Weights of a small transformer language model: vocabulary 2048.
MLP neurons of a small language model. Each row is named by its layer, matrix (up: input weights) and neuron, and shows model dimensions 0-95. Each number is 500 + 25 x the weight over its row's rms, rounded and kept within 0 to 999. Numbers have three digits each.
After each neuron's rows, "fires on" lists the tokens most often at its 100 highest values on Wikipedia text that the model never trained on.

L6.up278:544481478483549459500478504483494505511482482516465500504520484549465492509516545489541465540464484484548525491467509505517537508493484495480476523469531477465512475491523519574523529500491492525537532486502473477472513501509496500520499521467493506475504505500469491534514491520512479526
fires on: "or ", "er ", "ist", "ister ", "sident ", "tor "

L12.up204:546480471503496494496528506455460466447535451538510485537479487495504471488519506509458451479504528511492529508501541527509458522498489512492473485489464500491559487509520455514527484517459502522510503518505525493480489513556453515545503519467487479520484484515513534510517479487487516464
fires on: "e", "q ", "/", "or", "Play"

L9.up477:497507511509540453477481519479498503517516493531474454530495478486472517534494487481451510493511507517474542510519497509500515495506426514464579464527477484486513461452541497506510533525525498527488512495488473510502481466537503512486502501540504544515572532493527523498523520497496526511
fires on: "| ", "|", "; ", "on"

L8.up94:522507518495487529492492547533470490509490497503536484475524509462495519464514526508496510500501490506496494511510540527597507586517494519470491497544482419481467437473508491533470482501531523493474436497507466519504501454471482509465508474502485477496499554481488458516538495480498518509
fires on: "| ", "ing ", ". ", "er ", "Or", "or "

L10.up654:464471499434483493472489435479465522478485516540502486542517501509500510555496497560487492495491464506501564509528509510480532526520521505540527472454486512508516508485496504483466485500473512514499501470522493472515473471554479492492482498488451488515534544487483504484512494556465506482
fires on: "and ", "ic", "to ", "or ", "ed "

L3.up177:509531490484513506502493482501516473482490498516491496513468454514509515466475526438503518510520466507496509536526503494486458495529473537442467492505525496529485498499486445499483497479534502478503527475459493522511478535483529507502477569580483458457506516503451524494477442475524491525
fires on: "ar", "us", "Ar"

L8.up263:567473515519519489447496443498492503458492494492498473481471497504538553477489544537480516528489517545532516500506477526508508497508483527505518487492520468485518494504509511469509481548507493446535480524508460472473473498496509505501447511518508500466476544513486509482513485509457479516
fires on: "of ", "ex", ".", "ince ", "ow", "Ar"

L7.up15:541490495500467516545514537537496505530462535533501513486516459522470494474537470536506532504493509478514508525504491509536495512502478563468531483518525462490484493493522486453528520490507499517478513463454479499479489506489507506527513484527511454500496559482491527501492459507497501527
fires on: "e", "or", "ing ", "ed ", "or ", "re"

L12.up727:505539539485520475537507485474583530537523485463461477484523517527534493496481497490494508434483536515518513480499515520504485553517502529480515457515466497524523508488526511497452541510483484523531509471511528494502477509476546502486442550484474472482475489488498480490506486485533522438
fires on: "f", "re", "ent", "ip", "im"

L8.up191:535505485467488492454489500470503510540494494478509542482487483478532475491491500494531546538532481474457505504497497515501478514474500484498473498465507480507518518494492474486498488508544490506492520515538534472466503514559527487495531510483457508471452482488502502465462499471492527491
fires on: "Bro", "bro", "l", "on", "pro"

L15.up77:511504501529497471503463562485518549513510509511496499512528509459501508522504500528493485464512570536530508519539509503467498553497477457492530477492484505498459534439505513525449511525478505512482489470506552490524515483525470470479496499521510490499495484501485523518520467507521494511
fires on: "e", "re", "w", "u", "f"

L3.up40:459499518560521514504493515535494462472519511478481531504470509498497490512510509502488460502535482472498542485500495494523449535467470436538512469496512494520492525556469496520520535489549484527490494545512517483476502513506529523487424496487505450567508530473487518488467562483472500511
fires on: "rec", "loc", "spec", "Spec", "equ", "located "

L4.up648:528518551460499532473484475487487507488480499518503499537491489501517477513519499491527424498491482492527485450497471502554486524545521466505462494441532495487490487527475501518478501507533457481552509537531478530512477540474534492515535481489507482532487445479481452520522486492529484463
fires on: ", ", ": ", "Wil", "at ", "("

L4.up101:515503472550510489502524505502494511514501479545470462510467473508519527477518504543509498497501503484516507499529479527440459512537491483429496503518536498478505505461459479485509484500500521492528474487509511475497507510516527539511539536552451507505464515493488498524520485479468513518
fires on: "ording ", "|---|", "ers", "ings", "als", "|---|---|---|---"

L8.up556:491487517515520505473466486466494522478498470521484486467507481505488520529505448487501482489533491492504531549557496493491505530529451529519527445489471538481545509496513459482523521494505502540546504531475495431499540492497482474532506473499454512493531548476488502491496463481485508462
fires on: "| ", ", ", "; ", "\n", ": "

L7.up561:549482467531525524462524457484499530499490500498488499494500469552468474474496499480489476495489503487544532469481506530538509513547490525486495513490523476494521503493485540482510519469492518504552496515489494491475449472481494500527502535458481507509514501504509513512507463485538479511
fires on: "er ", "tor ", "er", "ers ", "sident ", "ach "

L15.up237:537499471461521505493479496471495482486487504495457492489476506486485505490517490529515491538509474550522468496480496486501519496480487493455509503447507473494499467543453477486509510488506493498460448474471533480481469581514460493538494496532503479502529482523545508488489464526524492512
fires on: "rec", "par", "e", "ce", "i"

L14.up648:537521496500451504466498495446484484499461537495482512473484519508493473512513474503532454533474547525485516448514519470497466512482528506494509471507479504507480561501499501518492515475504485498521472470494469478516488538506482508509486533464548534455529524499537462522452501513498509459
fires on: "f", "m", "fi", "st", "w"

L7.up525:466503470509483483526501494514483530503487519503506550490525495531522456492532502489515532509519494543496526531498537485488521485515498513489511492503502533470524485485507464487522483541517468479487500528517491514448487512520523501525542519451489475522528522548498544517469499502436522479
fires on: "ul", "ol", "uc", "oc", "ov", "og"

L10.up431:505483534496446475542466506526471521539508525517522436462522493526544470520481490548514498513512494498480493502509524499501480514566485500537537452463472447500491494472494482521475492516497542519536501504503510490469421546502487449516472499469516475484488469495502515535517480486499471508
fires on: "m", "ed ", "f", "p", "mar", "b"

L3.up284:547532509516493449444483530546509501496531493496495492482492448469523496513484541502498540532475489457496453512482480515481457470501514484512518465494533507506484499479490484506512508523527503541487528504478567527502483482526484490507505542501480524510521487523531537532504469496512475501
fires on: "\n", "emb", "Sw", "ti", "\n\n"

L12.up492:487491512481521504492560473482482527496483490523557485493523499446492529508520529491514510537511498520489460460488497501497479495474519501480519489485531457464543504516444490493504490502499491481500500487517516490473512514487499523466480507533540536549492505517509519523503484468500465542
fires on: "an", "al", "av", "min", "r", "c"

L4.up25:481565493492510477475484513510519495495501507452483485494472481501454486449458467482497512481491452499548507515506520477497451488508510512487475462546506489518540507540532496481567476463555483456519497472493484524503503538509518565502502510504500503498495487541482493516487486487507521515
fires on: "row", "r", "y", "iz", "ies", "us"

L14.up319:529501508482519468481475485503475511517528499486523517483477481493512484530452495542521521515501514561538498481510464499525518482473465501483511468562506497497457485498514514506514456519537500487505498440476477522487498534495479434530487507491546483525515498579485497507504501519539515525
fires on: "a", "prof", "fa", "of"

L3.up106:491506506486497508490515500490543491515526479489493494496536537519442465501455512534503529520527495491528511532493473487509472482462493472488488496531517504494515497511548527515501467469497488566492494472507503505474503492534498510540481492467534508508469464484523521533485486494535534529
fires on: "if", "ef", "%", "sion"

L3.up516:516461505505500463481474514515449485489533489551504503498513504530523476544542558468481501492514464515450541536483475503472501524493533491473491501489560480472502511513523537492464481485526466518511520495481489492507493516557530481487488493490484451492498517472490489507528492500509517500
fires on: "ie", "ice ", "righ", "ice", "als", "ft "

L10.up252:491492519525465461478485518499485483491506487502496498517533507476451464491510508519507553475519479493506559483485458477499485516519534507501540486506532501525554480509519462462522527507515492507497504503490491508448478517490478486464507538505467489534532486487504491439459471524482470524
fires on: "N", "(", "ver", "n", ": "

L6.up144:451481498527499462499495501457494495479510449486480482482528478526461477517500513532531514548490527488474523482464506473498505582497471504505514498526536469474502458508499473468500497514560475490470492538494546503496498540489513522506492474486443514525513502496529536490452502494479460493
fires on: "ec", "of ", "est "

L4.up134:498475463480476506518493507469509528510481481468513494496510483545520505498469528474497495484530511486536517476494506531502479515495453493486514463547474531510510464504485513513480532490492489517501494554546508505512477519477477499471541483489493507493499458531479469554515459519463493464
fires on: "{", "Val", "ing ", "ing", "June ", "olog"

L8.up51:482480533544504541499519524506508482471496469442563491479499489471536517497484518457556505518474474538540482515527493479486497511462509529483471498482518504506498468533465492514531512477489504481502496532508496458469483475503504545477477510547538468548528519542492518515476507456515491497
fires on: "reg", "al", "r", "Reg", "oc"

L16.up11:511444506490518483504518515494540504502493487544513509484530483493450543467533520492480491455504495493468518478480495488460558485476488523506522480529483517493488484472546476526507485497492500484509524508483589482471509452497529490477510480545496477481505522490530484529489519525534493491
fires on: "g", "h", "ag"

L6.up152:506505531494510522501500516483509524478501506482525447506458479500499502494506509512521484499502484513512536490456529488482447520528505504535507439482522542504528526518484510509493487487490493524521487507540502480454485514480500471468465466491472485500553450482491531549519496479488495502
fires on: "or", "m", "org", "med", "p"

L15.up740:503519497472497512500465488552508505506493478522498470496500507549473487501504520471475461496549516442521524483486555478479546549484519528573473521547513512515495498490494525485495531514530455534518493562504522523517499502505514509505502469499507457496490544474458524489518477493507526508
fires on: "'", "own", "ep", "g", "umb", "up"

L9.up681:480531516481475516500481491468437483508529531527519488478486487479510512495559503521524471512537468484489510509509536541508507534525460520486462515487522515518487535536493539526507454508466479485487524473502473520521490511479513524497492536490496484547460492480462490489532545515479487489
fires on: "ad", "iss", "elev", ": ", "^{", "um"

L2.up161:498532482489506505514521503519475530501498466520514539497493482511528522492498514497518529506532505485510533565509460510470474490471540508489484492512529483533502504504518482451498513465503511520470486522501483468472459454530494535515489519482486496482475479484511450528546498532448536511
fires on: "ording ", "ried ", "ever ", "ze ", "ards"

L7.up640:530470527545517518483531492499501481467484484490470494468496514552469496491518489523499471479505544534524504523499491519534515511466518484506518531476501524549501462485549455519495546556537465521490518497561499529506522516506508520470476492480511485454476510499508504522496520532494526493
fires on: "\n", "was ", "of ", "International "

L4.up158:478536517508467472497481494495427474518502505500479528516565517503470468528475453542545520487493458487548497502482535464499495507478501534490472468504500497511537520512499498511462531482512483499497514508476514515528461476580465478516532535465481505549517495474481439475493501479500488504
fires on: "(", ": ", "; ", ", ", "th ", "League "

L6.up631:457505494452454467486480507473482512502509513529504526516491472521491530476535453502545495523564473469501546570513476479531490522530480512502516508491513501516501514501489491497455483484425485537515483518485532548539482501512495467497488505510508492551471462501479501505484532521514471461
fires on: "and", "e", "P", "^{", "elev", "rele"

L2.up639:447515512516498529501531462534515502470483524488487485482483476488546523490503531519510533466513505475535507505483507504456514499543487535561498520506528458426499470473448486497471498509496520481525492499510531477498479519491480517488472488471485527494455483461501501541547530524493510461
fires on: "studi", "pol", "Pol", "ust", "lege "

L9.up222:517496513523511525503504440477505515520486492463489488487464458522484488510500510524457476513478450498479497441517508456517518482491494540487514515493531499545551512485519488502522534511463412492500513531463467534493496505518479480538520455478536521513520487503519472484515465465473538494
fires on: "th", "j", "v", "ar", "si", "y"

L16.up581:459492516508477511503482451491475532477496472500459492463524497511468479520528471531517471533484511490492517416509526471484523532457512572497480491480467495503476542512517512517522512487477503498499519507526465494507453483509472502531522524436517492493495505507520508530503485513507512527
fires on: "if", "pl", "st", "w", "f", "th"

L3.up732:508473504494556494498500508474484565502517502519514505479462482508483524493459506492483536515480527456548483506457518521525513512501504538525487495479503475463503469494491536507486529526581545544445540488500533494511554456475491497456473476489463525445473502493502561510474489514498475480
fires on: "coun", "Tim", "Coun", "South ", "led ", "State "

L6.up694:546500507469466494494520520463543492483526493512537481529501480478493519480508512488503509562499482528523485443491527516519513504486498505459486505487504484498488507488496455490473498517477577467490540514491484522489520507481480499521491493484466548509475506510494450481527479488515523528
fires on: "ep", "as", "op", "ag", "et", "er"

L9.up663:504457528493520482510488517508488531504529454504459449468514526473487445528496479511520484513490479518517553483462506536469478525514446517516524471498557500491521500513494467514500495509519505489465504518510500509509507535499518501537505462494517515503473457483506506489494504509493530514
fires on: "on", "ow", "en", "li", "h", "ec"

L16.up741:505502543465474446511513516508473542517495497451464463527546475535500520491475496496497497496513508529505508490532517537470480466513527521526476485484520481511523492515509525470501524538538463517479534555506548504487486480496501495451463513480488523537491531506522480511501506455480497472
fires on: "ass", "att", "tr", "appro", "Jo", "sh"

L6.up649:526486489543502492477471490496502497497458480508495482555516478486473462496519548504470550531497509510505540519492540525533511486472508504480528486503537491529507505515526495475485485515543508522490495491534525530479472523523454546488482503564453539530539485531497503496530495458473525542
fires on: "un", "ow", "o", "ob", "of"

L14.up450:500466533477533478512473492536466496535531507467526520498481490563487471467503487507496463524539513534534485510489488474525483496497502484482486495502504524509524496489482467517500515473482517514486482499523502513464494504553496507477502528561498517479506522522529479480441501505495514529
fires on: "h", "j", "s", "ch", "se", "th"

L12.up291:476474497493474542525500512539458531505470495474512531468458509528506490469521525504487517520521503485510467490490505454517491514471492527497507488524517489505470483506505522529468475533520506499474539464517454469494495543496568501480526477525514512463567447454477536536518532465521481489
fires on: "v", "ro", "of ", "av", "vis"

L9.up616:512500523499514490471500470537451491519468485490502468525460460501482517505508515517452503502521464512514498483464500492543507521499508510485531488516486526473562493485522461450491514468519474547446544551535488517445505529476483537519522480501464541520537505497515471507530495566492522510
fires on: "h", "-", "un", "th", "y", "ow"

L3.up372:501459475502595511454508455477485488475581486501540532521488500511531488486519517465533489491516468463528498552500492500542475489531527512532520505489513494501518484519476530470482481525505446473518486538505521545524491475498463481507484481503480506481477505506491503473514504491490486506
fires on: "a ", "am", "Produc", "direc", "sing", ": "

L3.up720:521462488494483507488499481476497560540495516508459531505506458489500502521484495509479474482494543488562508477498470540533516490537498498508556490489465508493497531488494517515494515489520500456484487524505519480532578487508491490485532461452460468531490441509467505484490450507480501502
fires on: "ing", "sing", "ing ", "d", "co", ", "

L9.up182:435564499506455485470504516504531514496519497467522483500499486499526508549525462508500497488528462525512528467534479507516452480495497501501492449505481488479488479548485537496500498530488541496505547449548486467512531504501528486495504520501524510493475484504499488525520528525475484487
fires on: "-", "to ", "l", "im", "ear", "pre"

L7.up689:452516493475534543498523538481509498493527454491483518536466493496500473501497493529488508565512467497500495485462499474500515478497498474573491520454525509494528503515522501524462509518526479490475489525494470517513460469479513487517527489553493469513481510512434471546508474487469453492
fires on: "at ", "The ", ": ", "\"", "South "

L16.up302:500438501513527517535487496530475538461471489495504523507517493500470498495471496519528482491533479477524492507487494482517500506511480457478479473524503533454542535552464510549482513532527519501471476518535554476475480508476509449540435501483487482502560521485537499517483475529521479482
fires on: "spec", "rec", "ne", "Spec", "rol", "sk"

L16.up25:507472505514489513463507463474467558547509461503514480493502502532455520490525506485486495514552488495505513517509517500502527505497483521482530471536504492506493476476523509501510473518462459507495503514500547511473509540458492498528574480513515438505482488488480496529466489494480497466
fires on: "g", "or", "G", "m", "y"

L7.up34:480494501488523519507485479524494521476500411522524517477495493532467476497511482494513509581491468489418516472478509556515488494505517514483500507500486519522487490468509510525473457531553516517469524530513503490524516512484544523477514522509508523509507518501468527469487497496471480498
fires on: "ter", "tor", "i", "omin", "on"

L15.up704:491534486505447505491478519510504494561520518515465501480520465467488478525475523477522504469500516519496491476515516495473460495492507478549494506502430514511500498455515521497483508498525484549482514479511530484506526467511530479454480502512517480518497508493502502514473509519462513502
fires on: "s", "f", "ass", "re", "at", "ick"

L12.up36:507558530538516476453513504498485517469499527517513519560478505492495467488520492478500490507481481502459482497515445486505506499540510509461479453499468532454476458513486473538491486500523510508482509516496501524506481524524523470519497503491472505550500482496510465524560478489527522521
fires on: "b", "p", "i", "q ", "0", "a"

L16.up549:505518457523511497474506492478500517519555458508481456440488523492489496478486494511496536526475503533481541505461517467509481534504475578532531536478506472476496486494528491447526546494540518461431484495456512480502521521525501498517490484528463529466502491475488477494504485508483512511
fires on: "| ", "as ", "of ", "; "

L9.up556:497444490528480483508509481498490511528503506491506466475476512516496497531459478500534494420512500503489543537463497498496495486528533538517499557534500558496532431500505476530486521496494483488495512461463528488555482472523489496498455521491522501479489547528495514493458477489528474512
fires on: "ad", "des", "thr", "prom", "dem", "ca"

L7.up122:507510499465480477544484488512494497494494503492555514505514503501445516471501511460527500523528503510565525512493534523486492541470519523531443490531473420486473493474499530532475512491446533489492492489499453502499514500466503491500502541502464496490503492444521462502527455507508497496
fires on: "of ", "ree ", "ter", "er", "fe", "p"

L12.up201:499501499526499467501468529499472492518534520501484488500492453483498487466531491518507504518452521474564490495513525480460493503467496550480560493504488462504488500527505495518500510510457494504520467414532533501464469496512497482562549508474488511485505456514533460523552504478514516507
fires on: ". ", "\n\n", "ers", "ograph", "\". "

L16.up73:482489502546504519503473511485507547457536522497529515473520552541499484487474490478502519489540480524544487500522491538482528517553504485463500474502504510505483527454522536494476470479448455475499483534508509495447515501452525499464530461521514528419559486505460510533508485506531486487
fires on: "M", "y", "r", "F", "k"

L12.up360:509498510501493484509441499549472445495499502482457477479479479516551514486506505532466540518550495498501528559468504499507536533485513554467461527509519461488504514447486517500529492506492467496505505433521500510463521469494515504515514506470511491482469481491518449519489529522515499483
fires on: "ear", "un", "of ", "in ", "high", "ough"

L15.up572:471469510420490464493538503538520509487548485464502505480487519471490514539519459503492525477577475496549490478462509524501554459495477531492546481530549484508478495491507487504483457476511499535521493468463470503500557506513550467486472518526527474483502509508460514479474490492503508484
fires on: "a", "fa", "Ma", ": "

L10.up388:547494483494472499508508496507487513523459453514498489489503508516511496512506501550537485422504484488499537490509515513472502448494477510513521547516511505505499491477512507499496534484509484539479508488507498483489489527495478426520498506459534496525507485544473496511513538526516505528
fires on: "of", "as", "ath", "prof", "ni", "or"

L8.up153:475493490536504480491527495519496471526507496470501468480491489492483483503482487516515527480521546509514473494520507492504537509475525519484510546481508499499517526463485470517475520533512476511509528457486527507462517495493460524498485522484509510506524503479525464529501513545472518519
fires on: "d", "D", "of "

L9.up229:511492482529493524532508499508496517490477467522511498468502430509489496499510490488462515488507432497565484477535554569513525538489493479534487493472515464484465505488539499478492522542502569498499520478516528522463509517478475473511519488516482503506519511493481502523514477518532465517
fires on: "en", "em", "et", "eb", "ep", "w"

L8.up629:490501498478543513448459470472526537499522536513523460501494529558498495510451493495482474487534471530516489469495537489510489524491517547513487530503503503505537442497499501504511556509481480509511492468507490508498515500495489504516534497512476468465493519469482529481509499498533475479
fires on: "'", "’", " "

L3.up654:488489497447535515512503479439508533469526510511506442458480496467516529482451537483475531503460506474503510496484527523486459530482481498489553554497523477501482495470468477534525490429519540521481482490479483516529470518515515523516512477497492515503541509486479508506488472531459485520
fires on: "|", "|---|", "ough", "ity", "ording ", "("

L9.up219:511523528500498470488517507469529480475524482455522480565537463512514483530517464477489507534518515523495515494482536503483496476492521499489545515434504522468471509487520500539514510490469460536466500448467513514507463534490492513487557494504510544523534550496482528504466473496500481494
fires on: "l", "d", "following ", "r", "n", "e"

L6.up456:465515512500518476528499486433508483486497514456484475476497479489524431447469481535512498509508550482539488480511513505476491537467523508512526503461535484554549472488501541522493522497513474482494519498479492487509492490503483533516482487509507527513530453503486495515495481503501505509
fires on: "if", "ri", "af", "d", "lim", "op"

L6.up61:521535505491474520471552476567497498506474456480519485484480476440493479482548481445497512548488513536506474468490480496459451460514515512518505498460488484449472490492511516478457454525513502529494525504494513491502501462530502489500514480501507478530483503520462511495493505482566461514
fires on: "is", "tor", "en", "la ", "per ", "ision "

L4.up137:542512479472464520530505496494501459477522522520451553515463486494494470486469491499544481498474462475513495473472525496576487506482485514516515487492495520480519504554458499465521523497520502470499529486502507495512464520525513477467513526488495500543461474521489470523499473481481514502
fires on: ".", "(", ": ", "Don", "; "

L14.up752:521498511495544476459485456466500496510508483520485504485533477513488504483488523469513534467508483512511491500471506528499491530487513483461512487517509507485516525541488539512490495483448473445476529497526509519481486507513493500545473504508538546488522501524489520499486433527461523508
fires on: "in ", "is ", "as ", ": ", "an "

L3.up475:498465515474511503499466472473505523466487500527476512504495478454485507460469486499511560471495463514512526476511494519495495494518457485476532545497518499494514489502454482487530523497490504534493498529501496484497463487524526498538546520517493503530492513514513512552547472516450549523
fires on: "ording ", "though ", "like ", "However", "|", "ause "

L8.up521:529508534494524471528509475466508529507545497459492504511528480476454544522479521514476513483499473503578515481518515513512502551472520500487510473516465493448514516478453542510508489460483526512510489494516481448518462511520468517510518490484521518488488522489522491482522486492503455504
fires on: "of ", "er ", "er", "ing ", "mon", "s "

L6.up397:496537482513518508510503525451511510480494494501484491511495508501481523457515493474511523518499522500532484493505526465504485537547476564474452506497483530455533452467506498527506560485511528519482487487492470518505537531493476473529521497510493497472481562496476510506536521497460507524
fires on: "ep", "af", "er ", "amp", "ip", "ag"

L12.up674:495511492492523543524504494496513514509486506507511516467448477502469489505478478505559540576512479497493505528493511508499499487510519477527525475425492526486530501496461480493514482520515511516456530436522522491479486550503505502516520475501494498514508517532505494481474490512506489550
fires on: "l", "e", "m", "vi", "on", "i"

L8.up178:526506497542456484457480481526492499468433493505531490484503450495525498537517469518507521499479511519504509504470531481445492512523468465500530502508503509491475519521474490555493497533516483491463500566485577535506505512493529502495501496496474522543473521513539532530493483545470493491
fires on: "Bel", "Sw", "emb", "amp", "bel"

L10.up127:566531532507504498466505530484504512477499461552490463518512495545474442513530503455524501451487511503522486492465535531520511533486541505515530526483505452467489451481517495528508526501474477493468476464473482468485484531515519491547507443529515521480475524488512531505495451481483505514
fires on: "r", "ic", "tic", "d", "t", "b"

L7.up57:504508473469511503484494481467517513511532514452538487515503502453506517546500513508484468489479495474527503509508483504493483537551498519521466530478524492498494519547467475548501462486484451477561543498516463494478504514521516477506498529455479469516479483536491466482495495531486542489
fires on: ", ", "tion", "(", "form", "–"

L8.up632:537488484511520497490468526506495533448494505471519491523515457478440490491506493504487481488482551427448522509498507550506520465522452519492467487508514495513474490512526487475542496501526512481529508534499494496463501469521508509540496543501511503467550523505473487541493536485498518461
fires on: "ur", "on", "or", "os", "si", ". "

L8.up450:487495529523484497507491490518535494524496530459525491488504456515469494501510506497492495493512539487498489515494515504486480533460488512509520482444479473465477499458536517471478482520506514521509488467523493477483515484541499541523541525519506487519489487554478489506529498515533512526
fires on: "and ", ", ", "\n\n", ". ", "|---|---|---|---"

L14.up703:479506536505445470516533461515486497530547527503495488471528511497530478481515469520485499487509465523519520458546493514465545530505505495528499526509522527515497520497477488474515491553518487529512529451499488527469504476503520473535551554506499496475479532462484501481513497541479515496
fires on: "im", "s", "per", "por", "ain", "h"

L10.up536:497584530533505486472490498528554482502509518482523467526492468503473498542532497485514496480445486498500511535474477508502487434538474459515497508477528514545484473538546468548461466484504487482472498476511519510511479508496548451525486489502493521502535510521492469483496501503511519507
fires on: "i", "0", "ig", "\n  ", "ip", "; "

L15.up459:456522489495476488493466483464517511503478529498499424526492523477495527456553515501468513477498487568541555427497532486481500498556502503534507522543514496515489547471490566482535465502487540530457494508486511510462522437477502480484539507482516479484499485505476484467488501524548535487
fires on: "h", "re", "s", "w", "rem", "time"

L6.up485:525583444547524446492495529494522492473510525462488499523482474489497502492435510490483580501510514500473513523514529510541474456509449526461479471507492485532533531497504478524501491490492478527523461458479470507434481485492528492497494504537500499481504511513513545493501502502512512465
fires on: "re", "ar", "par", "ir", "ul"

L16.up454:486513505485456480518535539493564509516529500492492479520536500527484513545476460497542499525511489508495501437481468438507459509491506481511458483483487501513515500478483523460509514499529495529455510501527473485513541492522462519460558507503503452489497486514514500527512514473507537502
fires on: "em", "s", "am", "are", "as", "S"

L4.up91:554466478498493484519466473483517484492485499514478518507507476504545500478465526512527514484480486510547512500483551512490498485528419515538479484488545503497492482506529497533467504509471489508532498497526467541510466450480516465529506489508481465473506541489445492497510505536512493527
fires on: "um ", "ation ", "chool", "ue", "ister ", "er "

L14.up413:474477477461484482452518454514451484513520543440515487515532487536491515495517454521532530527500513511528515507521480504481480464461488511520558497503521469469535496519542504475507496529484470522505446480529489515474480477489504475453458497549526490494505500480542488522510465501506445496
fires on: "the ", "an ", "ti", "would ", "French ", "J"

L7.up564:562507426506475476472443486540547521495481511453514529536544505515469460506492481497492515448517490480485519522518517536503542510458536547467488504501525489487453527526502494455522506526521476483539529500478467467518500498506524515491467509496497499461486514510529521480492524461449495484
fires on: "tw", "and", "on", "um", "si"

L4.up162:531551465460511482480487503469484556508536491493544477544466476524529465521436492550514462470486492508476526491525527468489504521534502510501497515523503547502508500497489472489530526517541497522547488497508451475488491518540467466523506486507469505487484486517521540491525459510481455444
fires on: "; ", "1", "play", "Play", "/"

L12.up362:503531508492503517515533470543533461515484491466510496547531501550534489558513487499444463489525494495465478508481552469488504527511534506511528442513522523488489475512521516529508452530498494529479488495519508493526489448485484490487489482500512500531501485509469476473490508507515504496
fires on: "m ", "km", "m", "/", "l", "t"

L14.up134:535501534515504509449525484463507512482508516510473482516507520522468517470550533474419478544494503514466509486535519505450514442476517534516504489519482461511504468486483537531569550525474503454500492531489569445477492496484484491487518525500511486524454493469527469511467497501469515449
fires on: "G", "g"

L12.up263:443492535489513492494503482528518538529503513526492417516491489530501449491489463544467535518506464511514532510476528523487488477502533507530506473491498502500558442497526515525464503538478489532493464499506475477491537521509466511479452502469479489484522531479516487539491471509498507479
fires on: "and ", "E", "ed ", ", ", "B", "F"

L10.up630:481522504510458510505518499529515551520495498462467500473490509516539512542496468528526524497522475540509486493485490445487484499494499455481559507514535485512455474486494456530512508523527503544516493479513514495515522479477521510488530524508515490498481462503499531544493499448502497536
fires on: "of ", "c", "ed ", "v", "ing ", "s"